{"n_layer": 14, "d_model": 256, "n_head": 16, "n_kv_head": 8, "head_dim": 32, "d_mlp": 512, "vocab_size": 2048, "activation": "swiglu", "norm": "rmsnorm", "norm_place": "pre", "norm_eps": 1e-05, "positions": "rope", "rope_base": 10000.0, "rope_fraction": 1.0, "qk_norm": false, "attn_scale": 0.177, "bias": "none", "tie_embeddings": false, "parallel_block": false, "init": "normal", "init_std_qkv": 0.018, "init_std_o": 0.018, "init_std_up": 0.018, "init_std_down": 0.018, "optimizer": "adamw", "lr": 0.00127, "beta1": 0.9, "beta2": 0.95, "weight_decay": 0.17, "lr_head": 0.00816, "grad_clip": 1.0, "warmup_steps": 512, "schedule": "wsd", "decay_fraction": 0.83, "decay_shape": "linear", "final_lr_fraction": 0.0, "batch_tokens": 32768, "seq_len": 1024, "doc_mask": true, "train_tokens": 295100000, "steps": 9006, "dataset": "wikipedia_en"}
MLP neurons of a small language model. Each row is named by its layer, matrix (gate and up: input weights) and neuron, and shows model dimensions 128-255. Each number is 500 + 50 x the weight over its row's rms, rounded and kept within 0 to 999. Numbers have three digits each. A neuron's up and down rows have the sign that makes its largest values positive.
After each neuron's rows, "fires in" lists the words (lower case) most often at its 100 highest values on Wikipedia text that the model never trained on; "fires on" lists the tokens most often at its 100 highest values on Wikipedia text that the model never trained on.

L7.gate429:525429506438551507430479487446481460523504488424532499520497475555457411494492463519558557552467507598473527519562389510494521419461577543482622533465544497519528505519592522471572606466494464462490584472515460524492484498583456447534416551573536442499527544514464546465430482450485430499497600514530436513412597484584514497428439490568457378512553497483570421419569531477521457531534
L7.up429:544463404371463546597519480445496448472469470513578471413513472546553416484500486440478477526482511513437572529500449608581516448478407505546496501493462462507458577466489527431473460446570554559525565507433451595432499514565495551548526546506474539518461470561537541509377547506558438380516608530474462495562521559627541528506476375562526513544497511493488520516521523522525474540462
fires in: "the", "this", "a", "their", "all", "other"
fires on: " the", " This", " a", " all", " their", " The"

L7.gate40:577556518542530483506588439459478578393520501488520485530510511541505420498384386501473511577600494548559534461510529517586479475381509546497574517516464575502466534472440559487553594519467542529551552379588500496526488528521493394541495595550534559574480457469495492405539577481439480505415499553552451520418548558538481493369469473383471473512520468379535598520507479448539422548506
L7.up40:514468414464466470538545418459441522407579451404572487518498561526521395395385459570535583488504483529610458496498460490568463451435527501508533492507488598435412384421474630503597487531471518488538530438454512539591590493623469444548478528531551507498481416558550450534478480447516502524469477586513453446420489450555508568431530471475544552517554496441531535523560480415450546483493
fires in: "of", "in", "the"
fires on: " of", " in", "al", " Y", " the", "q"

L10.gate497:475456588461484486395506461449453503553455473421460560527366495455440498576533541460523491451565464555518462582564567503493543505529456485488489604470604475476430508434440509513484513559575457466551601495442569472439554488647558422509546493466483528508489463424469505445516458453566475443497514545549493470513483448499614512485537517481506471545427474465592524519484533489556493415448
L10.up497:415486543504555448495431484449468498511398542507547512478509512516499481536499450522491563537486479558426488553601567492573495523547457567524577474400460481508470576428441492503565481536456484539607466455438578556504463486609533463548468588445470456539503547549417447486414478526511554508493492540531462507392499504511516500465596522568524487534471499490507547504517629549498471446514
fires in: "he", "what", "i", "how", "it"
fires on: "e", "at", "I", " I", "o"

L7.gate113:513567544537448532550477470551541528481492553511476491513447530557483454624567444301498532566458497540460455497515508518475488464430574493449413591519565542557490514491566459452487536530430475462461495515521492490446511517542520556519510495583526455574513603537491436444518417402490547540534549522477440549501555498602552519396516430480512618534441516481477497532511523479475537470448
L7.up113:528588492504387360565461483465487463466493553474555450418462575586469510548515407364467523557471519557492415447489535561392515455416566585482478535468556534577467486493486539479502511515540472522496448483435401517501509479515535549546483548548542407511531530484510494503519430463511483481564573507436458465480587569551531531430544443545455633527448470482467513472564598465518507424506
fires in: "the", "her", "their", "his", "club"
fires on: " The", " her", " local", " their", " club", " his"

L3.gate90:499517587389519522614500509679538495495494482518512499458477479513501508489470431510483476507446468687506508485544549540565373494488490502717508490470530498508491529508517467482495536514490197488518484575510516501515561515543531481585511500475489508503626504550518381519482507502511480515619505522533493510533355530504449533501532451481355473499542486497493490481488503510519504492495
L3.up90:494498666522539535400500506492546532514498501514512500429449509489845503494462570457486561499494535412480502507537561461533283501485480507316494513508492506496508485506465512495486502516474669514563513490501500499476494497498513515702499502521385482495507498539515507476511507531516501498488511446497491487483533586531474488496527623512362506501496492515502504494506494494492464489510
fires in: "he", "healy"
fires on: " He"

L2.gate445:491488477495496378540499472491447469386501515493408503501486435500568545481506596498504505508564509505489437554508493443480429432515516563542487432454510506492540407511512534504494451453511501396406385488476559465593460460505418473508572649527413415495502498599433509601485501551497498504528446483562512447444477455468500497522500501422496498498506498500550519570485473499500526492545
L2.up445:500504503493509505504494466522667539617504530492522499497457461492671354568508388478453504498506494336524583449491488580503453553508510465487458533509508515582510485493499558521503465543491500487405469492540512697498587376491497631497451525400576530498504497613503502484501499421505496495517589570421488456602466472456487500528503487619499503498489555503619512583447559510511531499520
fires in: "made", "form", "as", "be", "formed"
fires on: " form", " made", " be", " As"

L6.gate78:551514509517516545391379470476501514514435507566511481453503484484528484473468493504473472416481454491552542457559425573465532494482437452509473545518537487475387535538436470507505560471467432485484467452547541558470451380533514454594505463400507441423522494527431476429443500506463539557436490506562431571564485500609579473534466561537541480488613524540441390553536465505511516550399
L6.up78:539463525485495485584604579546494426581526563534448459498603495506511538532559535523500528543531393572456508470479494460506553500473555456462490550488534484443510613515587494507532484457419548584479473527430482541452423558491515517411378531574466452453498473456590445514515496414488523492576479582495579447503471603459539491406527510428485449539467472478543516607548489562557519484488
fires in: "0"
fires on: "0", "1"

L4.gate419:565551547481437478521413482452462508483393485434448550419550526489421481518564484526433523439508543530433523449503458511489553477380537522521409500489499585532529496564479520517557570418551358592502552514455458578473512491491512502506443509522481497564469516565469551481491523545468569549449511517472538437429650489474509576483572586487445511600459493307515515497524537598486427492498
L4.up419:564591532445379510529440501554492446484392492470467513414539535454434538518565485519438506453480530479420544424458487443488533545388597490523367500501460560559486468571513563498515578506490404528503556527465460467481553508493533529510452535542508495567461463527488548490500509564476576518437533520449541404474669436476508616526571563495456510577491477417534560439544568514481426515477
fires in: "january", "april", "september", "october", "december", "november"
fires on: " January", " April", " September", " October"

L6.gate434:605472483611576406426544492501572530516389471522435538509456516528490496532452523501550517523507533454445469379508574455444558541527481504482500494576532514512595511503426605526541517434492494464564473478435504529485504515581492404520546587555529489611481480457497527554621513470458497491500499575543541458418595474533532360449526568396489489579518388485546446451506485535469533497489
L6.up434:516618499528438467548536464532499445482580497536547541447555491550529523527492495501463521490513475492520510486422487541416544464426496457461460472490485490491571444462509543555454587415394453540490445519490514535474513380487606517532494550619525591512512518546502470468532410518496416500559482457508542442521522383483508514563481549538433579537535441498500598522527559637431564412506
fires in: "album", "song", "music", "songs", "game"
fires on: " song", " album", " music", " system", " film", " game"

L6.gate364:522514551497493598509591531467467507534504564628437448565562439533434535528579531449464482613462548531483453513548531481546530460416533403492482512507526528494493516499515538448496454440429503463530604513539519503427500455520550516532526469481577493574434494479554418444574499419574471438474461546487474549596555502600476451476483552503492577583485493536476568565491524448496532475475
L6.up364:440562493518470511485492502493461468504601514466506537443575504456600536516588546480500536480523511487566459382544461548500534482487566469433496532456492492456508540459412499454519624541477564351486499520495503555496563612550574585500499452503524589601443541489488551495490536493469388422510459530453552525433591510578490471471599524528402487445535510447537502531524553422526551502499
fires in: "2", "0", "1987", "2014", "29", "32"
fires on: "2", "0", "9"

L3.gate314:595529527507524485493391507468489557511437497443477473507411518564508445473531494467549470536455520494451459470534451511512527446451506529482530552492509561577620505461513454520581556491526488520492556423551507577463512466464507425483484515561496510581496511562579501393512437389455571522479512496476420548436540480535516476424599520412497484519503502456456428592514553510564454522479
L3.up314:539599481494503530522377577510461512503449563472457404480408548520548396411531510477610583528401423445417450476527511470522444459456506505467491501500517530493557512420464444478494481553535495468473535488457438521484540452477436466492503581447490569558477420521517533492532473474558573415470488523421454510407517433503504468493542527467513496571528479555482484472508646500484406514486
fires in: "its", "their", "his", "itself"
fires on: " its", " their", " his"

L2.gate49:507497510501486441596497489485474459410503429492631496511468574506457627535492468500458495494593497525434530508497498361503543472494472497500480490558493493451515367503495500595456441468500505487572565505511489541362517573505408532500525468667476469502507503658325501533494507451502502495444583452403514556538412506402497494486503513433519499499512471509677553518549487503501438500500
L2.up49:496494479509492388519504402500500479548506565487496503500402594499463622496501423525531501491333501432405452476491513470495497603498508554631516530541490489610537391493508507467471452575504508603434595483494589549411462362491494544488471525440566428491501495545572497458502503554496503502523576564382491561420627536640491511487506492615501505500494490499460492396488640502498412501625
fires in: "first", "both", "n", "nations"
fires on: " first", " N", " both", "M"

L7.gate200:602511551455485488464469504422429497536487548528516533438576422560544413436535536483492464396480511405527505441520552469551570500424459470485493546493457524504538526490508496553479494469678443491508514444509623611424529479573443422541445488513573544459441461474392492465495482529476447614518591492458469473529527473538520403440583512459565491526484449345521378501455478621599432447503
L7.up200:559494497460511474496456538466442437531497643537585524517548501487534411452505603532532592428578506366521493452452534476565567524472506502473482497522430502334555584461509486503447481525608463579474517458542575512518463510551422442600496468507541438386422449476426586489473487537543517573579518501487521467529425467526478416576612518481573488483511488409502419485465449559490482434549
fires in: "she", "for", "on", "and", "he"
fires on: " for", " she", " on", " He", " and"

L7.gate315:469520444457521575585473507493460508491493523480442507443556466487494516547458512497500431486481540522522516533472408509519517493473540469485511549491443346531440450437499446535483485474515432504501417446491506528449437463537519471503524613454578505435544474517478362487430504421523510558496457434480479570461531577532483506416507467439410470437530478430508590537499482565482520414503
L7.up315:416577459580463474547558433502489508461543388429524415421471488510427502527441490517503485567620549524557510540471544456477492529489446567523459478517461542525469447557515457475540520492438507416480438520515371551535539441442533483549442539471517532505611584443515476452433561569451473503483520531558423520439571445452451422451443514517480499474464505465535627476597495455491438458390
fires in: "1", "a", "10", "11", "1800", "20"
fires on: "1", "0", " a", "ward", "8"

L2.gate1:442483445500463459565555471436475456523529489550463493503454552401537517547486486430507543417525521552541519573447567565579412449570427522491518465486408503577538549463467503463426458416353553488478508538532488520493554552595494554551582520520559397483586480513530498542478484490600439480518498460546471470511535537573563482544479505500475515505528482528409626494548527551423530567542
L2.up1:487463469467575460434444505548501497495509507558506483616477492600515455441467527403548627534528554474512526572449491459540538455528499506466346488473483539493491531544461450546478472430588659521605482467469567501479453507526461460573578521404513507498520477451421614486460462488511393506493464496506548440459497481541381441449454502523504571473581404462531474513464524508521495557509
fires in: "became", "population", "votes", "called", "regulation", "history"
fires on: "ulation", "ology", " became", "otes", " called", "istory"

L7.gate39:551589583476459561551437553539495483459494533585491417471468497428428470479539507467432493559417401457583454415534439484508498415544544504506488513542505492499434584495547505514528525383525543515506500498535536537512461456536554588484475463552495444501508505560394382473546438416520501531447598542505474530528489520477560435428414544437369524500543488420507531530550462511462434515542
L7.up39:528539441458492476459508498560473561421510474505456462520453502461556460462531421511535542515499423557557512464566491463538558501597561563510608474473505505522486574511546541446453547491504477508458463585516484517463482531597431533513448552541504452422453531485393539549527525490553547571526565495608609513421459548473540445463482562486387467576572418421503380403508488487469447491551
fires in: "2020", "2000", "2010", "1990", "1950", "1970"
fires on: "0"

L2.gate104:505506502500500574483492539503531558449498412511584497483519495511382430486501531523530486503610496543427494549493495367482508510496508408383480558404507496535392460482493531558556403432500518560426536489549380562422394545504575479513463538382507505502500502374575497539503504605499503485588620426548584490497470499490503502471499503475506496496502459499554516566545601499510544494591
L2.up104:505491470506490529533515484500663403640500478513419505492488493506432442481509534512564503500529499459581392519497499579500416545500510471593507532462499501451436438493495475757417407368492493507427451509422465493637502443497473404503589454565413551501500504550360507517497490446501499503397424513559449554571417496485503513499498501585500504504505496497441478555435606498499526489554
fires in: "united", "could", "would", "inflatoplane", "achille", "century"
fires on: " United", "ane", "ould", "ille", "ury", "ut"

L7.gate78:466543417444487508557414559513490419517496461456519602441537469533561451480480467494525437380490462491502479432477590519428580370453567438574439503486467467515511521534520544442341493567565448528556499470417508507463454491552549503518502559464479468454531461493502562541497473467528446490539492472534520431501509544546572505463505433553381577471557424493498489547518422511542540532657
L7.up78:500451461509472535602481471515502575498527473437485553475449371488535423491486439522531396480457530601472463465509562500462537432474594482562455566489546524535457470471583528524544581538527387529508473534464588486462382521531527466526488428491488418556481456565553559529504508464467489547508521462570512511515510575511626527442613450468452544549553453473504494647391497488569489575525
fires in: "name", "history", "form", "designed", "film", "designated"
fires on: " form", " design", " name", "istory", " film"

L4.gate224:455481525490438485437438505508516609560567453574496507498449524496507534502529500403532442433545495606542468459459498487504579441490518432506487601469534584585502519559469480473600520439493491458452484427452549566487469516489522520434505517469509472573552513478504437498569508450398505477527497506406491546549489516556578531404483515454486572495535464487508614614506502490552521488546
L4.up224:413546474469509499493522547524473522605569482474500528506482588461548495470460496483564513474580481473526520483444510451528530532584492443470465433478437425462397431511441524486472488553469520498464423495503468468541440501503459603489544554457439438547557524441456479533558516453551552518538452495542601505565481534457488490524432507522454544418509512525534550470477476432450562488609
fires in: "court", "member", "based", "released", "eventually", "usually"
fires on: "ually", "ased", "ourt", " member"

L4.gate91:512505455614498462397490515474587490453490508473516520539505462530532502687489313511558518499480464484501537464515497492537503428501492525470453481433527502423489527479475493379518502503522475496503487412550475487480459472675495480499499518504468282514521598492378489501579501589552488526529417525474508490510520455513527485452445486499453465510527565506469497520524411479526445470498
L4.up91:518525522561504511514569531447591501505509472506481454545529474497499482403451429551530501528481472519536461458524458468558499547477543480479458507469557565516518512435499374326465520510424505463524511350598466548473454473449338503523543485521594680504492617512451451504439469558501507496451465516484543528520501401471531502497411511500357521528521523511535503507376473478477500515478
fires in: "only", "international", "from", "2021"
fires on: " only", "ternational", "hes", " from"

L8.gate255:447456598468500552418542478487538533466526506584414507546529517456501463469573511411413499463517522487506516505466546398504579511567486511511443563515401461464535474499501514459466549559525622639478541479500524490395433436582526520457533514613473417509490502467433467551479460495509501534486545441443480368584515445524602539568601576405565547495558452421453546505471377557416483426472
L8.up255:452559560522492554488446523541518463506506660634452583515538545534606580500562524500480498530498555547506489479533462452413469482602447469498452479541507405532486553555567374519491587488544478457480407498495520433434480552474568574449557404430499527520425496498540457461515512424476496513463530463453508497535526432495589552541550589490553570495551542580492539477478464455515456483453
fires in: "by", "up", "third"
fires on: " by", "ass", " up", " th"

L4.gate73:502454322483523558459425506599554529533523390463508487459524481473498462510510472400407374499388590527388470505617428577448552549563457508495569543500512518481534500431541471558528571529621413464457544521556600559509531509513502504461414527521468497481488525524432501536504523521457545528525535415495470575473592525502538518516606448521493508549518472449461448480480541540537502468468
L4.up73:522483309507508545476443513542517417547526395463524496393473504541477443514489510569463415438425531416439474513541404592515468541563437573490463494477426413485416475457545564524490551577469505444447536513458506472514546554523477535478418552448486521456501520506444544556462511521615506493524534399467542501485606495476502456593474457577553541517540488566411540408517572528537570493571
fires in: "and"
fires on: " and", "ark", "ount", "oth"

L7.gate134:501483620556388470477481512549505526486463466501463464543470445480445496572476390445509419535591604524445516483506577469490533541516570479485551566480460469481462581545506533501526506470503504539476478451473503489512490491487547404485501512549526374556513393548441379351504568557498577523532501509557407491517551497564554572473538489454553524524474515420465518490537452507465521421459
L7.up134:545478502488399462513535601557480460459555470475449476473553520492510427531475401519484462524570586556451545476447560555501527525550511452448594468476396528493466508484509573487430551539548480537419472561503403475528569470490500457510484488516550370485492459522452500459533556539589532515536468543592523476536553538467557543542459537555597514433500565465510577467653472453525503436550
fires in: "00", "team", "8", "1", "against", "round"
fires on: "1", "0", " Team", "8", " against", "ound"

L8.gate253:501478560448540466484485568541485491503481539614501566620601469493445513469531564532517479418453468493559557573534482533549474546549512492477524499460445482448507535545525502520518461510625502550525503486521606516438383496656431521412544495440471432426525431544382480507561403515540551582508481495502554579574514555512551427507549512464505492480559430499490352527390365483523480435532
L8.up253:518536509446502492467527574546449491611463542552491531510480484454498464553593516519541358519418472508495531464598492567541550527538553490414547470509534500487486595414572514478482500523560521516560515577501575454468450438604463426489434556388391417457515542545444501508541374495519460556484533470487516516392529560498646520466483551438412506489421429495480554525454497465480384463449
fires in: "he", "she", "then", "at"
fires on: " He", " he", " She", " she"

L2.gate430:498501535489488639455490432514437565412498567508382502457598559519406406549501524528493511494521487495408526523502507585487492390507492549467490474609502508450642474501507495525582506476509510547573446516528508514533468315513407410508451412443431453508505497478629495536518489380495494492524487622486525462630513449477500503508502497394500498500508394510405516539534607504499525495479
L2.up430:502504502490506508553490450505591446532505572516536497505535599501431354534497475491476501497402495491529536523498503570492476521504510556489512614546500498642502501500494493469476437616495498364529525505527469426506499491508579519497523572538462522510506506566490509563491495476501496496604573541364543467569499470416507504519501490487501494502499524505588477511488457493497617493525
fires in: "years", "vocals", "episode", "year"
fires on: " years", "als", " W", "pis", "erg", " year"

L7.gate387:461456480580445469503566513413455490443448522578486418475513475627476484514538476439451376548484519484429562486527505387508506591497512539516510554544563605499505527443529529415534557555461483485546541433527598560467390505459492405461449541495453505392540533530445518407475507455503497489400513536535434555451556490528516429445601454505604493486493501470557476541462509484483538542440
L7.up387:491542412534520449512500472490522510398518537511534469464418461579514558513497492540422540530548551527438461551435458403539526633460492539517471488523509604467593414504488484484561486516553493515493539436572498474419473534437488531513476537406486451415520535503452456475456494542463486380461502582547426430484522466479404565472515485466536500469543534448480568515488498507531511558360
fires in: "and", "of"
fires on: " and", " of"

L3.gate493:591526541492531537504462475486489578520436516488486471527414520582479471464513522510498491530446578484433486475488476497480528367493483522483474545490522537555623520467518475550606544486564527542538597488469511585544473483468495498501490479531461473533525501559576576409529457415458533540495507480411404573430521476579543505395528501489515523518542494476455404557552568422571440509455
L3.up493:542550477449534511539495511518520498517447502511462375470388541515571417376494471476526506504457510488399498483438463496493501434508496499470474485495451502524537528376456472507543521576564510467463547502450422578569529445449445473498492520445456494486466431547495590449478432479536525427549450522428445501458505503527471507493481468568510506512554465513495496488579589454507446484435
fires in: "its", "their", "his", "the", "itself"
fires on: " its", " their", " his", " the"

L6.gate377:520463536449489485464454524389530507546462545465397443541538526503434475551529467490458445500526553443531460482508561532532511431500455430431474580552494471526483507567473564600601475500510544566534491486459620517447464459537566503542493418583541464548500483525472516487607450520461545520561526522447469578510500450552529431429473505493403629569545533487499491618466528487507525504429
L6.up377:507520456460521494394469580430502443550514519473396455510470599484480462492487423483509549462571512399533485473551575596518521439508399513443510513548451410486492531503443528599437494516564569520522508570514542403526414537498485538516524492480590409460542474494556527535625472513444485461510504531463473563575476424505505497466460489503402572490586556501519566536531502476448547494431
fires in: "year", "years", "nature", "written", "eventually", "would"
fires on: " year", "at", " years", "rit", " Year", "ually"

L2.gate126:496508490506493508513484508497426386524503461506458504471471449502569473515497502474485497500510495486500467451503486459486440484489518546501524523505500484389593467508492508502579581614496500505471455471566364656301692343505519513515542452331440423495498497633445504525478498499489503493394490506505535480542521505568499503547489495388518503494512492502562489544483522506508609508379
L2.up126:502497534499495482592495498502491464547511459491482495492629472503630470503495416523447487491438492458502500584509518430507481385496498508571508481501499504495608631509509389382580508433486501451471403501511418490523430635476424567492492524525404349508484504405479513566492502507496503511546497486477507490549358394387501503551496496510490508503506512502521489612548452505491473499494
fires in: "received", "order", "receiving", "murder", "reception", "berkeley"
fires on: " rece", "der", "ke", "row", " Sp", "ures"

L8.gate132:447495504539410562532524493610551475556468570621424503458466508550603498517537453430453476552393433544477481496511467526491518519567475502476490508495506513515461510575508430493472627496605445435472507556481563469445559524530575576533579527488507513435510565466510497561470568412479515469449532461491450534570536458533578493554518457527555411466484484599542451499566526441509452580530
L8.up132:405540476515448510480540475527497524477454533557485505582477489437686591475518464442593544532517557552573461500530383509532458467443541564460604449510551550463468490509591442432468539440620461420439437570488556505492569520510474463481511558501489455547496535486476467540464526514527458496469536565413514501518395437511508576471459533540521413483558513560592486429479514483497491479529
fires in: "he", "ii", "avenue", "was", "iii", "had"
fires on: " He", " II", "ven", "P"

L6.gate305:508458506520502483477445446560504579498527476489434513441485504562479408580451530452440462509446453512496448496553456513483537338508503458487482544516482514510574505467557546430485525412449453513505531491485511587418577597540518425472486559533500491523533485493473443382578584468461408471474544540465489476399605500575562517369640463517422531565449493474425462481506464535480507460530
L6.up305:444540481566473463519519468563475493533532499469474518410521530574503379519454534483473524553447464498496413484510527513474524426561480382494508472459517494480521454396556593450395524484463527468496506554459421516420534578480482481476462567449517462489521480438541508451516528454531443375437526572482559452470597519496543492482539458588417543524487485524465462484479479487405588462574
fires in: "film", "music", "city", "song", "album", "films"
fires on: " film", " music", " city", " song", " album", " polit"

L2.gate273:493499533501502513527487551497450492315501512522423498451584517498578517567495385531481488501497501472596627474504502548499514463501504391607517451378499499432495419495506591404613546483503503503425478511541397561486491501495548466509527601538472429495505498478547501459501503431501497501350583551349519506423504504451494498479509501499496498498510425500440449604537500505503395496470
L2.up273:493497461490506492430491494500407581480498500501433498484563577509484592521505445524568503503561495564414507489500501472507525404497521576469499465396497503516429456506507480547501484577494494551504536493401577499601684539521597565502500478514431530495494498502486503506514499547496493496531514469623496357480527562593506505519503501452496500502505448501532472508335457499495543494402
fires in: "has", "have", "high", "since", "brother"
fires on: " has", " bro", " high", " have", " since", " def"

L2.gate10:651576606497396492504451497507488484517357500368501541435478516542495498438607492481504492410502552482497486526446519475496503479416527511496358505475514606509472504613527476501506494501504359496476496440494504500510476511558486514504509487509494494474501505515498541463520474516516570551509502512529491517492484515521559557464544494514340566554438533408486552549509500540382493507510
L2.up10:606598578472410499521396500510506509487387510375498558437511477516489523437613498470468494426508532467504489492421507486511484494386528516497385524503558600505513502604537513501522498490539332497534504462505495479505517508545511501520494514494516504475480512506510547475509519501461578540477486484501507507501503488478551543470557506486343552546436506369489572540493521555415496526486
fires in: "february", "june", "april", "march", "january"
fires on: " February", " June", " April", " March", " January", " November"

L2.gate292:503509541508502519296495516522398479436503569505593497561438553501546487545485479493544508512550501531351476468501502489489558460496494444482502388554496495492522518497490518542549344368494514498506481494532527483552507613533511402492500510550432507501495497447535503502502487567505496491403539418501541579456498493519496500521510488438500505498495516508492519547372618505492502494570
L2.up292:502493442504495524567508606499528484478506452493416504443607543496551588538483533495458529493544494536559425553491496427500510347510515530470498542584488505466389508508502352382455499466495492474534451499437464422591516433506472560499430555497475575505494499521562498545484499484501491516477624517437416594462522531447495499453499501658499507496493462494550530570425558500501438497369
fires in: "city", "town", "district", "election", "towns", "authority"
fires on: " town", " District", " city", " election", "aged", "ity"

L4.gate77:508486378572565524435457432460475539468431473456513450542498518548442533509465462507508555503445515547515456500579448515480509487487513554477538623488551584519586453501547526536593535370490373559603566500585516546494458528479502413532417513540452489514470513548540501465475456495422500521539495578475449500433566474590429469369510496454511431552549479372436480459576486465489487499518
L4.up77:473503422552542544497380441441451444495487522552493457480474561480478547510495482578537620488428515480607400498563464462487482492531490535451463542483506530525473448531482471552552487501443397524568486500537461483505531589532483448551444554530472465512564458576531462519481450478507471550546495569501500510525506483460420400461486511504496505497500555428552510449512416393433572537555
fires in: "in", "of"
fires on: " in", " of", "In"

L2.gate388:505503512517503475481486388494505400522500421504403495501554549507551563457504521482536518513534501402451452464493499439504528396485488364426533563531498503540535473501493507456551520444505527550453558501469473540546508351498523577503552492582527492498504501474673495581501511455503497492483442663511560387594452547543499509433500488510512499500499470501672517550512508505503537505591
L2.up388:500506511507516618521486446525430377479498457486531494517618526498537477565495455493573510502472498483535473529493506485496497519504507558525500561552501497536470374499489418535488563432503504508594430508499549524515320544485359473496477555454465543490503498426533497472487492518513503508521470425456489430569442544480497496486495495472510501494491505500414499551580583505504402491312
fires in: "music", "since", "formats", "it", "seats", "musician"
fires on: " music", "ats", "usic", " since", "ics", " it"

L3.gate304:493512698434525499359511489462519498498466493499498512504466510496552517524564666412495535482449559399493530516424541541661595489486497509635493499447497502504498485510500501515473489527413405505586516546523491476498568507519492506486518495521643510508451497507551525495525501534513511495512505479495489512480322314494451485483531502507609529517474501511513500535483493498494499491495
L3.up304:516512271756497487599501501523462543486480516461503510478481502517572491525528510708491517493493513413503511495534495425409490509502488495614488501464518499493525509505470513502481512483473681499522499480501505510505415494510511503483480504481428544506541502515516561480498513525483497481500503445504526476506767384459507520510524482506570495479519489507517505502517516522495501495504
fires in: "by"
fires on: " by"

L2.gate415:494496507506506590481494519503439464430503515509537497476480583504427629510519566495574515511431506367618482430500507476480500558512521435541488559551499497520418520492509489464442536511507493449543535509488572485381308416505489502491455473554434586504499496510446495542503500505507494484581479453484572514381523453481509505476497503377505501495501358496494438505448442500514470498288
L2.up415:501497481506505560487521517504509549671504632492397495531635562492478569556511500510530494500470493578463504504496496519535502360504478382446520394390490507469492387508500610606373433481496513486446517505533614441456593601517500543501473458579402516499501491574413508478502488657501503526557468502533480459372487595522506506458496497419498507505502520497627525602542521502497510492526
fires in: "series", "mario", "radio", "rio", "studio"
fires on: "io", " series", "K"

L7.gate86:495489498514459463486524459448493450470423500463564486539503491652462572535539446463517448438507532630526471560542481444480549437506480602499542509625485588479535505528616477480546564506561477526535526608493500495508446471530445484475497576552553541528453510571468494501453447511434536548486511497460492400503473500531493555510502509455504509528478462350466453445416508720429515399513
L7.up86:456485485513498578518542345503521462477459589554555447534451444530523523510555449401447466541433453557534485540405466423569552451498375460522490521572514580531373572603477506495521552512522490479438497581551502502532448510472481507493527481523493504449420492527485563514488409588489532492512563543457488528516443480521470545549434523514528513489479540461459450488365427520494563513486
fires in: "the", "of", "these"
fires on: " The", " of", " s", "The", " the"

L7.gate29:454499493486525514542449513447486527469449506575550457443497428453482455499502554487496359551532529515542516439519491467460507422496465472510481516487532395497467551505458523461429511453406454549490468493519448565505471446504589489569545392609520462523495469576442398444514477515494437545533513521434468493508507547545559498502464513512403508526477478556568520499478458542478478533496
L7.up29:531516381521568533479425485561541516446515542633564453451537496471575523489578500404405458613427490543533497455436526491577564491449426533533466479510434518487531533591498566321481490519490443490485452528498487465491522540558592468511424522543449504444458506531420527511455557482488499533536399579514508446537412521515539517572465469492496477499505386526485389446480619451505489526511
fires in: "0", "2", "3", "9", "4"
fires on: "2", "0", "3", "9", "4"